From a checkpoint of a small transformer trained on Wikipedia: 34.8M parameters.
MLP neurons of a small language model. Each row is named by its layer, matrix (up: input weights; down: output weights) and neuron, and shows model dimensions 224-351. Each number is 128 + 32 x the weight over its row's rms, rounded and kept within 0 to 255. Numbers have three digits each.
After each neuron's rows, "fires on" lists the tokens most often at its 100 highest values on Wikipedia text that the model never trained on. A number after a token or word is its count.

L5.up1303:100113084107221108110136068151110157149129154071123119157142086125109171204106132104105120112196128145154122092150140086110178126143152076111147130072060177124151093157124093143143121088076150127118153130115127107183114096109149051097128079166181131115136081111116070146136098127061107148128153141125113171089095056132156167086159131094130201144120146088127146111128136054152104177141
L5.down1303:142098078094115085082068115150133141133148167116102155093106158115141087105130114075135142114114091069130129184108065104159038116110122113063136095084089137126161149132147152119085102153150049168109129125166137061087089112136147120115150158128145135179118108184128105092087176126197134156150111123088135117158146150092126152186119092091092175123104143172083147115119103098115072109136
fires on: "ma" 67, " Ja" 7, "k" 6, "ot" 5

L5.up239:104151150130141118126179170117146106101133163182128116172120091070156116113169102080132155120116134119130126174099160145116092172093079160131136134125142163143055162123083174137073117107182176122088182150142085094059164147169082064091155143163115143193155097141083150140123182166113135168098122068126115139188123097092148115084133140102125148113114130145126143130129161111125107148109
L5.down239:118115121107130107116151173126187090151165114149120163136084183131124107108140107187135091152084141132184109157153144091165115149118112118106128093148100156103152121085108086097157195103085096113128149074111188123128154115192068104167113118144087121128146092129144081155101168129131168122090142162139081141147138121106119089141128161107161088078154140131141135139119122132119088117049
fires on: "ive" 26, " P" 18, "ro" 10, "son" 5, "p" 4, " time" 4

L5.up1389:132080133130108128111108139165136126087171166154120163106160124100190105120093102125115148114136144072149137130117091125137128142113183175118115160133144082096073174101162207146075088082118143148142124147161134102073130138114147108143148096077091138149056145177125130061124123114096160030114124107111213168088135137084200116125126134101084209189113163140137071145111158088134127159107
L5.down1389:074152145160120106156119096129107168108140113152175117110124230160205090147106088094154130085097104147126064140113162097144097087105066168156125077180122159120121112134135158106148144105147139129148101104139112105088080110137131207128117075147101139147175124165163123136093134086116138132141096179081164145096062117139102130029194095143174134151176136149085116130082148155151176085058
fires on: "en" 26, " after" 12, "po" 10, "j" 10, " W" 6, "″" 6

L5.up1363:120136096158154199154187173184125173062138108080075070100155165136109103174116086134158118130140116113138123102090114125140138123128121063165093162117125201121170128189105149135089113127162150155147120147144138064108153090161092134069103104107089178154118127116155116099168127100127116177177095142115177147080131119199086099143133181105128180161162149082061141124131190156163092130119
L5.down1363:125141112130109118037136161145111160151106110108166139124133167126130117083143168109113132099150165127162125124140163100190105116179194074163146151092083143144093168100176107106171139118139132136114142099146144115114143086165133122147125194169150109130086079156142107097120143111094116109144220154110134082142159133130115129162129135165186084076125103080074113164147115097143115114134
fires on: "an" 61, " said" 13, "ed" 8

L5.up1025:144155085093156163147178114155116139150131123142163168093119042116087116171101180120094144144131091156165072105104119114109117106152067075123148126196124076155129182150133125200103130132138131129103125101091123137115115141126144128083174191154089108144101156071104117089140085142119134074143120147138143133150128188192135069129125167122126207127112116099175164106149127206081102152072
L5.down1025:120138161159140060148129165153114153101167100146052095172118129123088104142167106096095162146099151132116114204137101153156170119125200099135130137094175062079069115180126083125125094131132093089154122092110105161158139097109165128155125109125107124132148114128155089156062128118108124129157174088099063139140143129158207091155128163134086124148110035092175114127075166129122126137156
fires on: "per" 20, "row" 13, "us" 11, "un" 9, "ning" 6, "mmer" 5

L5.up842:157153153086118116049070122108107161127133140093117089056061085107147142071091133097154177163132183094067131165176155103099138183118133100159135118128113128082106157116182101184196154060105116168070094154158114092117137065087139156132124078129173131108159105097127083161153174088144113117123184190148150126122136117167079081168097110168104147056106120134112145131088100115091180122080
L5.down842:117114128090147115150184147130127143136109116131135138069122153122142107150101129154140151146125109174126195133149068096068155085178178172125151097102192095109125174147105111072088078113132100108168128188072134161111099194121132094139164104102086100090125136103077151117161143145166153145167156138109142122076127168143192138179206068129091092139140104125143113121190157120137139161127
fires on: "es" 73, " series" 4, "." 4

L5.up1664:097073133168129116131167076121141093096139169208134088137108126075067155093120116155136225140159143101164094127113150112134074135103106187142158122116130124103135076107069147126118116159151122082129159157107095101099142118096141096209128111084121093215148121161136181137106193135130110129168191138141123173142105107125112191151127132173112085116162136090100155156113104113134120066117
L5.down1664:110160105132115146168148157114167079113104099109177121105175168184083126093104097147138075160130081084105140154110159126129150085164188119149157103134141094124116128116170118158131090109134144149106150149176164156135163135109112130106112087155165147111140112091127095101201135133118156133119146189095085116098170080102139114084115113099124169133100160127183129128132155072150141168122
fires on: "o" 39, "al" 24, "os" 19, "a" 8

L9.up1420:138072137045152138124149148146085153136133128089129127168121139167091170063094104158151109134152079138104124136141125117127174134144138174125112115050127090138182075134111217145142112093107090106128199131083153237165150122161148118121157115123139148187183174148134146185102113089101131124125071102092187123188147184122129174110122058096127111118143092134146098115087185154111106150180
L9.down1420:159130196173083113095175147091136161164122101142118127195178118090105084142167119074115161120085192152150128181193115091104177070085082097138126105139126143154196170079133110139129125146118130181114139151135127113114144089129104125126122155080180100146107197166142128139094103135118117161159088086119178118117127162115141051098068151115095127168152093105141157146127087129154146130075
fires on: " an" 19, "t" 18, "or" 6, "e" 6, " tr" 6, "ip" 4

L5.up1635:102112139067083132118143192164155157084154168176145174120059125064135175151129128107133145120156126136118100107112126113144064120097094082132152134136181126100180157133091129114141089086184154099159130127227051084100089078138124053153137085148121142188124104074122152101096128122136128122141177201144134151139109133091119127169121174111095096103136098085105142212131144127172066160136
L5.down1635:098123138129154153105100148106190083139088150135172158092108255143144092099147108142181076082118120105167086132070143167129128132169141104156135152054159075117167131100139166110130150126106134160091116076101168135085105154143111170158102148171145130156169080153164104105150151127118173098202127145190164119105152123130131101107121093062107076122088095085102120170090144124168144142147
fires on: "pp" 23, "ro" 15, "or" 13, " Z" 8, "al" 8, "pr" 7

L9.up625:058049078072139132123149146141087160084094188135115103165088118145140185133121103105115194136156156073163094131127148063172150136064078134129073127107198170125140077086121140093159153049081096120135119077071117098152125141187135102160141138115126095142085169094137146134087149117141152039116159162128122108157134108132104111123129115152080132121168105204106102105134123131111112154121
L9.down625:047159188156090112160071137183081109078166158180109164161205133095092150140153140153176114199152176175148110148182153048145120102110107154151121142121122153139119119095139143136136101154132120095124091106146147154135116145112111143107123159082120085154096127123090127156092104110092119146116120066062123134164100097069139097111123158104185123137129156097136094122136095089091164184130
fires on: "re" 16, "im" 15, "b" 10, "ar" 10, "ve" 6, "op" 5

L5.up1868:109185153096122050134095163136127110140116125099165137119115135132079150119160177121101156114124090110192114102179118082126092171083101105119110129157136127212128058139120162127056143097147149096132118152127134147163086134074125069093136102100106123186098104081135142162136153122186106147116090059068148165157110065091074108137124150118133100101121120111061110127157096108148091137108
L5.down1868:068142131095062155105077196079133159065097090101157099153138108127158164147101162105080101169077083088159054149091139100129123158120154125115169110108123112167169064132088079152112075105102091163075151123133111133119065194155213135108193077152135115174086095050111097137120132104092173102127181141094138101126091157139127118145157052116076154109147093155177137128077086096169117188166
fires on: "ator" 17, " process" 13, " 0" 12, " politician" 9, " set" 7, " can" 6

L9.up177:132147117158137161163140142134143156073103076120125133104131221162160179166173152169122146152082132092124168100079088107128168110098098140123138103073139129121138145150129179133102150115101124194096155158128153215141199146122207179120083136136180144109157103130138162136144127086161084148122108108150123131078088156160128209129090106180129121173113185161117144084085129136064119093094
L9.down177:124112057123087121127101147176158130121168113163079140139141078079164086113142210125105136139132136141128138138150112204128118139107167234162142157124098089161171119109131054163210117138094108116225095144118056137127086124126131166101152138094090134113148164104097120106109124176097192154133156105097106138144132104144153066130164146094145086058125115107070157144184105105139145104123
fires on: " or" 17, ":" 9, " to" 8, " (1" 7, "n" 7, "ed" 6

L9.up831:151140139133170125110112113135092124160096140125091124181116105119093099084134149176132111162113120157122183119150132108186114161099136107148181112142132128160036063120061176108102201102141100100111093119159090150124131100121157175107153137126128107091126110255140163159152073086101077136120092100126150095173097080164112105123089105076097155119142143117099098129104139145107179107162
L9.down831:155174120122101153149164150165156098117153137148141127113096083115166190140121161098125096163103139137121114111123122086194129151159112110095084102144115105109102157182138119110123145133076084110147178126095105074066142158139116129152128139186030186150165166090142131111142119113159122098165133050143188199132118119117111094049101125186111137120118160097163121157133123135110137105134
fires on: " Qu" 22, "on" 12, "un" 7, " un" 7, " qu" 7, "il" 5

L9.up855:102160138112079186079105173093173066136110172057127100144120132065145123109154095125194126138092123071121090113150135081122123072150173122133131173151145140193136061114199133124067156103127149134124174103122176142165139126116140157148095084095135116125137117130178131141154090073107178149115112135143122080097145137088120165135125123111100125110144150110195096136157150158131133148153
L9.down855:121129121100150091138164123055114186075105093075143140098131108104078106168169147154124165108161096077118132148096126095170096119121141154137167117115122133161157162150111113080139083159106115157086113116135162177123087135154152098160056150103116156111135063094159122141118066098145067096132143130123087100175163084181132120092119088145105117120160159188107160109150209143104161107126
fires on: "il" 21, "s" 21, "ver" 9, "le" 7, "k" 7

L9.up1704:105161147052105153116110110146169118198151110117065106101074143133137153088121166116119101152145116100109155136095060131117173207101116093126131127092154154170136130135138178091130165076128123160139188171179085157140119138196161098148084121157184103173113093140173112101115118072071117111166098078101131103085172195156123126145103130107132112144131154191142107132104164158096164091188
L9.down1704:087128151195138074103097124113102173120102116161123127139133116158167159132119146127097158166164116105126150191126099107169020188135121139096113142108130184153151071125133125155072097116113064139128112108137175155096085110105155147102137175168124132083147064103020095144124152207126119102151136139081120160130083076151040145145206174174127082137135126147150151160143126109144133081152
fires on: " ca" 35, " to" 12, "ct" 8, "ly" 7, "ary" 6, "act" 5

L5.up1320:062133128127087190059143128114121104140118095192116127144119141124159180107109182158143110009160145133066116093110105105124118167127116142128137134092098173131152139119056119091148132173181145143128191182167106106133116076190124121138110102116140107141119107056165171086149129175171164153086131209059095101101139103147145097150115146118086131115138137104110055154126104167112153138133
L5.down1320:100079143125179118109131143133143099160160135217157109167142146114098162153078134124154062148163076129156158124103147184077198199110142135115147113110141075100066139118110160190096140125094113165093139119087158142116167147148096140183077115116146099126128122120090114142129151090106144156104159126132145149180132133119155083161130108072162115107111093074109161075148124118191162124111
fires on: "===" 19, "ri" 15, "or" 9, "==" 9, "go" 8, "po" 8

L5.up1839:162148163110144161162135165115095148146139153067105108128137125205135130090130111133131175141081133125065138109159143124179104114115113052124128121098068163023179106138126079136140136187135127122038094110100138167143085144112070085141129192188167084112131146136091102144122139128113135155128128036159128113145115103123113108158128128118124097158071149128166130154119157126171106121110
L5.down1839:125139080103130124122061080153075128131180134111124110134151071101107139108174146160141178149136130125105189127160156113152110213103086087094112173150086141131143130168120084146172134165128105147178173179183143127096110133159146101131172118149145128139071098181194080132068110111158143135057133133189075150120221113101076176171098096170111144102124138136133119151129103117113105123157
fires on: "co" 24, "tion" 15, "'" 11, " b" 5, "b" 4

L5.up518:061085128109141120151165143207181149174145142141116098144121142137136185159161095155152101124148121130117129120152087080149124162104084091120131120091120151169129150116107130088168145185140103155152137121159118127108129123217108099105192075137096077145139146069082178068103121182086124158098147087070149116126127173137095095098118137100113090152114129098100129147194114112173109069103
L5.down518:106120072137131169133106124115133105153150150171098092185118120151125154106102113065117056170136121083137070102080099151149167207159176128139116163106138080145154125130103138213120109098088128153084096113083152199089115152111103116119119119084121155170130137166130117110152187033144140100117134092161099184112075136153120077157100087087153161076142099112099127092079127153175121100125
fires on: "or" 92, "ci" 4

L5.up152:162125082195177126128099083139154109134083158159117168203182158069130155172121162079100126135136139113184118102120137159114159115120060125162133119135146168076157138132066116115117106132137047106146159113182202139112190152136088153174130091128123072125131048173086178126176078119171156066152135178092144127139158100144148103090142196160117129140147118114133103200150150101172147121154
L5.down152:133099133112102096067055115145149117138123137140103155131120117127081093122154093109132140175132109097187123127107093123167147047155098095119185099103133153160194126145135143088175138106125162104114153133080081079099156066120118149183109127148122116165137126104148123171150140131200104140107153145061170119180098077073115148155136148115116093128075109100136127121053106105121160058155
fires on: "en" 53, "hi" 25, "est" 15

L5.up715:209107160168100045173141162153173169022155133097124067125080144152099164144117094151113193140096118129148155070129129100116119152080146095168121105097181152164126102110108125102120111166118121112118180075192123170113088182125093066165117130134132119172136091120148130106155134118136132116129094078097109146132145113104144171120118138108101124180176132132147082140124127162129091097091
L5.down715:122208128090134097151108103140139079102205060123102136137161146161111113047152111182104110122130116091132166134130157125169103063151198131115144093146057085070086158182167154165143138166123101123137147134166084089101180103114086075140087118101179122077078153121180161150144170053116168188102134174089135125182162104134151148117165143140166130097110104085118148127088126074124131151136
fires on: "m" 34, "st" 13, "y" 7, " score" 5, "men" 5

L5.up1266:149147087130195086163081081107074099132159115072149115161081090177133161143147104099117143143113136164123138145106172139157168115143155152116095042153156103195050115118221112120160194113130068126151108101189122119166143129136145126130121131220088121106096126170122111152118124111157158164119161145119114121146113089096136118068134090162094167095150127115179131139116134118149106140122
L5.down1266:201216095117082108158142139180118137157136086165122139139092139100191097096132150091130122126138123115117134134110091142151102112112099156053043122117142179125182121117120085097145088097146184148117088146160099099168142055180139096193104098168087133106132108111142122163085152151152144117154156186170164118137115150152091163203089135140131102135138119104125145152123127157068162148175
fires on: "mer" 27, "–1" 21, "mp" 9, "18" 7, "amp" 5, "–2" 4

L5.up138:117103157109175156133138098096145129110070116130105126190107118212139139161127099086125116158168102100134111138111122127093130119110139163171122173143145099155143063145083162120170172150144120109122164178115099095089129045117111145105135123175121139059140067077120123060149068144123135116085177093153150127177154142126098116098129073070135133101096092168113082112124124125116090119088
L5.down138:134125100074085171080110091173215097135140189111172156142139134095118134127137136154141149126108140151105131152097140070161132123092157115094146078154093128156125096156116103180106116117123131094110096106131128114155114113081140110112109163165159103163086106179124116077140120134173127157120104131128147091044147103092107123171102138133159145155168132136110086137105174121100117132160
fires on: "o" 33, "ul" 8, "Release" 7, "ite" 6, "re" 5, " list" 4

L5.up1654:149134160128102176121157180130196109098170159144150125119154147093116181100113086164079131118140148124121165095170108126138156150106171162126082135100115135152120115099100149169063161113089116132143196187119106159169143148134114124171118157084156146118122152078150113148063126144135143062097135070046099141148159144133196174086141084125163097109095173154126156129069176132170166053145
L5.down1654:095130168090114160129109094137141090142128155140103088113103105175132073156130092128160125121092114152155082081161127124094111171129104124119125159140065147165131099085107155108073165145105154138098102184114142135060130081172137158131131107146089094161174117116196145126178163115061143162064130112100066126115123147104140112230119113111138143143132080131131100152128127143112210124116
fires on: "ci" 53, "ative" 18, "c" 11, "ant" 10, "ber" 5

L5.up316:151098159146095104171070128129096128163144175157122079152148151096167153101132093134169139128137117114072109150127170150124127140093154115132115154098140128095163123150155149164132055191148139131119075080189177117161110132080137172122143148133147140162122086154104153142102184128118131170147165128198181156111141141152156145192135190125155079166118153108097118123131129091182169157164
L5.down316:104108169176127194155090114073124114117146206126141177157145101119117146113095125186171132146126126106168147117133166089085104077178111102137128195178138123147164117083147164127133131116099082137184142158123112120076162102135160110077163122153135097139100161164141120106152081201131125110102098129189062097064202138089107105172111031161121143114166120131113089208127134135088117169068
fires on: "ion" 34, " (" 17, "b" 12, "'" 9, "to" 4, "dependent" 4

L5.up1757:112157098096151169106101107074099139127114151142082107161138125164129143122148126153153146114106171130130109147123106186113081144143067071122122147112147115137100117146113069119124080119137131085116115110143086134185116160093098139159057115092124109133174173117155093179169167168074124167113135040130189130072075097171100105163108144134093122136165159103105117195099132146167130125161
L5.down1757:113093147109097103130123150111148124159072156091159136084108116123136129175150160079086119103115110108153113120117090130094148095156110166097161107137129175176138200182143117133164119093135160082079147078138143151137064131222098216147188103133096177162103100113141133132170049102116096141170114106132092112137175134133096162160106114165152062145148130111130172131139186156147175169164
fires on: "ra" 42, "l" 11, "ran" 10, "an" 7, "od" 5, "ed" 5

L5.up460:149122152140120138165157149112120131113089151096179081085119091113082115146109121116084124139143155124123113134085082131182073073110142149131116146080178127214091131101158123116150148128164168052124194110127150069080145113138161112155090113139161065145129152116164162065144093133112135146126126192140092118133156173134149060121153113154154123163055126143158104144174081095120077097167
L5.down460:103096101117102191140087093132077127088108156135137114082143109137119159133095157176129190104104131150076143138081092154063066108140123160161107119149115146150165091108136095158150135193135165175110161140120142179081111128148167044123126140068130111112158109129118030180168104147158109147152052129090132111160085146126116142120058147113150147103127124136077138160181173099105135130139
fires on: "en" 72, "my" 6, "y" 5, "ven" 5, "pen" 4

L5.up2217:109065080168118112162161104134130154125117121145154112092103186164117173129123063138175164131111144119106123090137144099119089176117144088137127120139154131208177202164093136128141105185139142153107105117123138111076088165164080097155108121085197119107110208146136129124117153144093095096152164141078173134128106142114171147131108102124108153114137135165145127144123159132115133053106
L5.down2217:175109070127132145104139065120244125182164070168171114173074072181079086089126100089137116142201119104133193068169164121166134131105123132145180146100130111078074093115173168231108167081119134109145106081120161122067134085120098110117113068107137150162168101120089161074135129137145123170064205165135172141093134077121167097130100162100162139165114138144157151100090102129172154102115
fires on: "ci" 43, "di" 9, "or" 8, "ea" 7, "ni" 6, "io" 5

L9.up1020:089193111115176146098151184139127123186124091108125132123085177161137135139169113149127173099083140112129168084119105147175108123129134105125154114102085092087110102088079158139157140081135122078180138132168070150156179126144129095166093158096157159185166098163202101132080133097105087137133043149103079092120153074163184119150113131129132120121169097159115144131110159129136094112142
L9.down1020:162103210169139117139121108130123131105100140186146122143178104157180073123141179094124148165072109135131164129105113089109069078084143149112158121081163106132120064101107159155094092120077051087171179102177133181084107080166193074145166109152096133141122140141074138119094112119106137176156132109111152113101118198141114129123186153070096134112086117175114120136233122147106183132139
fires on: " and" 32, " to" 20, "," 18, "ct" 15

L5.up495:180139085092125139150181130146117155157164146189169089114163109114122117179171132089170123173117094137125085137150094139119135143079132132123102119114136169099176164116121137121189093142155075079151110085152122161159124089137111143129160163175168160134163044103104122096072126128101187149122106109158152159097138151136163155090149159126137145178151077142095129155171142114131140180094
L5.down495:161168139093128164147138135101104128113109182111093091155135111135083180144123139190104135146132188143109124164117126145126099104105143118060095208118112078124106141122134099141141095133127070160165107143128125188067125112091140085128112161123123085153078084177125068106100129099122083089180119079195083138096172159117130131230103113129033173111092043088124111145143184146104131123164
fires on: "us" 28, "1" 22, "king" 6, "ure" 5, " years" 4

L5.up555:157153185149128108157120188132130151180121113110137104095099081092162100144143140123080122149119169073110166167156135140088066138121104172163105109045153144163175122162126157225113137128140118137128186091160177010096163129116129137120135100195124129145167086082123126105176103149168125111120057118173140101117118167141202142128123067148157172117065163187165149078188082101133136140089
L5.down555:135103114035100146050169133147123144131154110134102158163104145185164101109108140121094165132140119143114093123201077126141112094165137167122087170158109090149134168139104072090152123155112148128142166153102144104109147107145169099124137139043093131071087107150116113141160165096125171171142151139123141100132161131125116163144103131129119122133171180113200087174154177147108075188144
fires on: "ven" 20, "en" 20, "ell" 8, "ș" 8, "is" 8

L9.up273:108101197170134167080124138147127119155131127171151124100192167153187158157133179145085129088124149089102173160117118156161120095131106084083129142064092168121103023118128140146083118147058090074162122098173200167127138163099101135117119119117165166175101170171168114133098097110195126164162157163132190112154142142134184129130105125149118108125132147054124062140137087225176081121135
L9.down273:089122066152161122136165106112138135101128126151146153161077096123110126135099121120119133132119147107079183177129128081126074173121112119072101086168191115141065191182103147123106133085078130150096100182156092179048134085079140127174107124130123139114203147088127111131144078160120115114115080171105129185108083133144151097121129132145119138139118149187103080141129050108137149117117
fires on: "er" 37, "." 20, "ly" 7, "al" 7, " early" 5, " m" 5

L5.up1842:153140173169152099107107106157138149047153149093166180084119133120150160122129067067081179134109126135105129140158119135146131117149127077181158099148169172124114117159151190122118125105163167175095100132097092147130068094150074111087072098049192112107064096106111113125158105121160114118142096196093111124087126084117121142133127088097129140058120161165172050066143162118022133105095
L5.down1842:132195118094146090118150117122121148169146073172118139154107176156119102099075130097086157119104148107126147105128142099137149187126143186186114154157135188125129123094128146109091109073150070081136130171108165124157099160165138153111115132138086150091068129123082166162129118116175168125163174126073179108171130130151126169122195094183079153150108094168131150131118101110144117185160
fires on: " State" 19, "fer" 15, "ent" 10, "e" 7, "." 6

L9.up990:150147102153156159111158099165137139090204163157161100115134184119091177106114082186101105086202113186134088127126122108139117099112163124104092120118157164129095111196118112082084152119162147183041164121118100096156109134115127152121157038083140162104172138124104135077115123119139163098127101192098183090077147125134165089131144100122145125069158131117114107117101120146173218110157
L9.down990:151194108107130180149199149116097181084148157128125081097128074121115141105135131093116195112126106163128104127157131111120103099160137165060189148116125103130146120190068181189132171164054146155122154119092194099110128158112141143184129133109104132151124194096149114126132141121125084105175137101134146141160120083140145127086125101142105160106062110134158168133089093099124170107151
fires on: "al" 16, "ary" 11, ":" 9, "ar" 6, " more" 6, "ical" 4

L5.up1347:131153132145136121117096073131161135082080117134147173164143091163110170106141146113099164200125132075184135149112105126089132164083127117141118159151132090111061137058095136156135115163101113132099138141132173160075179156143121074141110091154158129183176093137108171059113152092108159092110179111100174131119121113130115124113135086131154112159147101153080148165134157170211095096096
L5.down1347:121145123144074113135117129137146074086131141095163129099109075152079163113164099133116064128174190180134147117107120075158149076161162043125151057190115102115187100163138112147101131087150164059130195134148107159128096047097142109125111077129148112131105129073184128127138081134133111133101171126078124084140122120132102091160147086123123138121137140186114053152166138101097131137145
fires on: "ul" 31, "or" 18, "o" 13, "iv" 10, "cho" 8, "ell" 5

L9.up705:138158140170155174070085153129132197087127120130143144156136155146123143133139168138092041158088126127137183109088071145119130141100095154101131138060179098141124163127176149122171089077121085132190144146148044158121172098074157096106086086147153091125160108110137105092110129152127085130147105129134098128090135109238193172114138145143120119184100199170143130083078087095113107120146
L9.down705:115129114122166101163082104142115115125115133094171180067099119067170142128132160131094148106102106128144088093120104125169170138137115087077170082135154181117166100117153176142108071131106194122119095097127130140118135111116130082115129075071156112102075115148089087094197204182167206137120134124140137104130076149159097119115146130162193158117132118118137135164144126078112125176167
fires on: "M" 39, " and" 14, "ed" 12, "point" 6, "ver" 5, " to" 4

L5.up2030:114098142091122141125135140156170118129147111107161129122127185112133158094131146165141130165138124098114125070135132101116128132136084134135114164095125169177146171078138150053178174199156194146170126092166111100149078112180149081105143130113111126116118115157151093130165195139107146159126110126118167130082115134171080125151112137124095147123112192104172085162146155175153110122133
L5.down2030:089131061188110154130128113111138124168139076131127166097209124143149162079132147136131130100126164089119164099143136140066142191135154107151097095079128127103071155098126149159136102133067139132161137152107137118122134126169131126129152078142165121103141084136113094136150191140125144126121074161125096107161085126146119161115144156116132131112104157074108164141145120164189180103090
fires on: "or" 42, "p" 27, "re" 17, "t" 4, "al" 4

L5.up1903:127150127145089107133168185163164142081187161126118173128199170102095140107122144152102128100133152118095086150127084087159125173133151208130120145088106122125159093147079123191090131126139104182152119179131088172152129165139108193164137114116168088122150103122176157109094163130133132037132146050088071143171160126124135155123134098137174103104140141119156137094117204108163165083099
L5.down1903:096113143133117140107166077118135108112115135109101062135100115164134115110115089071139104115096141177140063149131073113144135116132093176144099214137125202180107103093102088107106166096114195153123114160176153146144098118123146157134137122122118165145136093119215139117180200166076152150132121120101110123084090139131090155171083112080146148135188084092112114165133100158116192137105
fires on: " he" 12, "rt" 11, " Division" 10, "ber" 9, "ative" 7, "op" 7

L5.up815:131164114126160129132117150154114114151162105116135153165148184076081097132129205097114137137128116173139096143160166062159162117151101148138140099102134115125080132148124127110120138148193105128151108097074156143178137089160173103135155136170145116132113101100130061155123174105112125147142091142096152136096118144142088174137154153146120165131174146175151147105106128101050110132160
L5.down815:106108157139082064075168120180089111139111141168142094183144114108152125173152140090141118185108163160110124091083137155142173128080107127142097124120119182146128062111096052124158097076144135143085063114128127136133131075140126185131123123151092118149054181177073150134077122146217087144125136087160131124134126102124147183135144088071109035080096158121149149117077121119148165141117
fires on: "est" 21, "sh" 19, "ation" 14, "ive" 7, "ide" 7, "Z" 7

L5.up2001:128152119161143128120139143221163094069114118092111131114086130188167100111092140118154125166162080096129188121170162086114127130128184158097161150190154090133128131121112178109123177131129117142085105146116107104112140154072137039121114103120154145143206138106188135227113183186081156114076180129157197143085113157077162111108130141099051130140152079090089100178109150053197108129186
L5.down2001:141164173145104170139121135186158100137131119158107160112083193084155090126149132146152124107124113096108148149130117083172141130116133142108148054112162114099116153112136092112065129119147092134094125131134083114163159099119069125144134097122159099199109141120144122036145126147151130157105119162101147068111134081104193110163119131128147073154148165143190104099187110115142157141055
fires on: " lo" 29, "s" 21, "all" 16, "mp" 10, "p" 5

L5.up88:125145169116103183140131154089163132063111116131082103132201169124119123155104077102086140171097126066152174105157087194111046145121148113140099188106168138131106114160139106131042117084145063112134163138146107120150159128114078133111082133150032112184101078129138088086098144137059129111097112102118175103100089086144101134179118143116089125116160091130105112106094199171121090135093
L5.down88:104230196080074122125129171114125097105116126100139142162145173150075139140168129158105154099125145118119108137077094134147142059140211066103179103114126165120110171220192057101123070124124120060110139150168174162126164123159157221139090101158097138128094100107165122075168080089089128167113170144163065121164135091153129195169116165179124112163072115107146105146095097068126137165185
fires on: "ed" 79, "m" 7

L5.up702:155120133133087088115119120129143120146142174147084160179146115130140120188072094103171091096131154118113122142120085121130153118099127188165086143086148078073157123115080087121120095104144116148056115114123159145067103107124156105141065102110106088120091109188114115055134112091115117130166118202159135151078157193112150085180148139166125176094113135142097090128151119179119180139136
L5.down702:096125107117112149110126090180133133098121132117149163148152097124099139139113148156150195118126105112130125130095176092100057098141084116145181130156157199181138106127179145140156132104117176128179114115137134089147074059098111121107088122130040114137149122171145105139164136173149078138103117092107167074113129155105134108121126133112118083128159120138092082130102148106120163075126
fires on: "en" 93

L9.up1368:155169106157110150085135157115148167052136122064154140144144112120152130151116056155152114099101069191128145116067084172145213139124145101136147133131103067065106123157093140136129113074166117161123155127136086138164148128132136152116123150074124100115154102087190112137144159145118125093110106101161150091120123124137154096180115148131196058170138165147062123143066170157097139144171
L9.down1368:133123169110130202138040146118116158163129145125086156147100124157152113122135170122138117144118198114120116103164074122096106114107080127173144159127084154150155113102148141118149111129089172127127030102107141139100114132156128139129163139090106047120182157119114137152186132157156136102134136088148134118203104155137125074136141076094152151096124126111127159082137132146092191080087
fires on: "u" 49, "le" 9, "st" 7, ":" 6, "ed" 6, "i" 4

L9.up1189:178169179086098137082117121146067129140129110174109116161156144090089127080106129168078136133115223119105148118121149138071148126115161098113137124107135181151153049143089143167159158138076076143110113139122113210107125167173123171157116104096162183081126124091130145112121167147148166163096062130110116111164120143118106105183094099131094156120102146194123124138087169109129130134141
L9.down1189:113178117140085157110127177117121140211149169101100170154111152140129090179104121171144096132124084125137055151203121160100110111118137114114143177154076168095173124167075142087156122086141091120122096149128159093163075179161088129099155135090160119146113175087212156073127150114093092147090101148157115134122148185151132057120058158062141184085132157114146219144067112184125146161138
fires on: "s" 31, "g" 13, "li" 8, "e" 7, "or" 6, "ri" 5

L9.up91:168162167118145104140184159166184114139141158134113154133123140166139115119128091063059119130090123123100135063119069081130140095061127119093075194078133126173141149101135162104130107138161121181122081083146101096167107080161105139109063133151156115116143183098137179132092118161135123076109077136181113150177081149129083135203100164155093148129163179167109111116144162131083149131163
L9.down91:161159120153118078154182113136144124114099165127137121152149131078142143087109085129089039148142132162185108108130135099113107096092090084108109120151120111116155124115080101149120138153129114153126103106138150114139082102103171149148152171053157140163056132119085119172169143117181123104129150134117075153116119072162111114138145097156091164103039102144080210104112138115185062188080
fires on: " Christ" 18, "en" 10, " App" 10, "b" 9, " Pat" 8

L5.up263:129171176184166102139113140154130141104173107163099079165174150140125145118084188055100115227141133132113114125136076183140071110104131111129128148085161156083106155163123144138079172162074071151095107092115174171155126129095111205102146126096118157124147085131115134118098114104154105066115064119114138159109156121113084156133126219168122125183121147118118166130090189126098163110099
L5.down263:095160182054163108128121144100159121060163127099133150148148068169170126140137149184148172153027141110124227093116177172084207064134158105136132179146100119136154218133126090095136105148112094087136141179181139110119150140128147101119165117131110081088051179110136130095133129130146122085082156136088136076174106131107120179127154139124091127154114115104140129139159147147148057137129
fires on: " known" 35, "m" 11, " Mont" 10, "est" 9, "o" 9, "hen" 5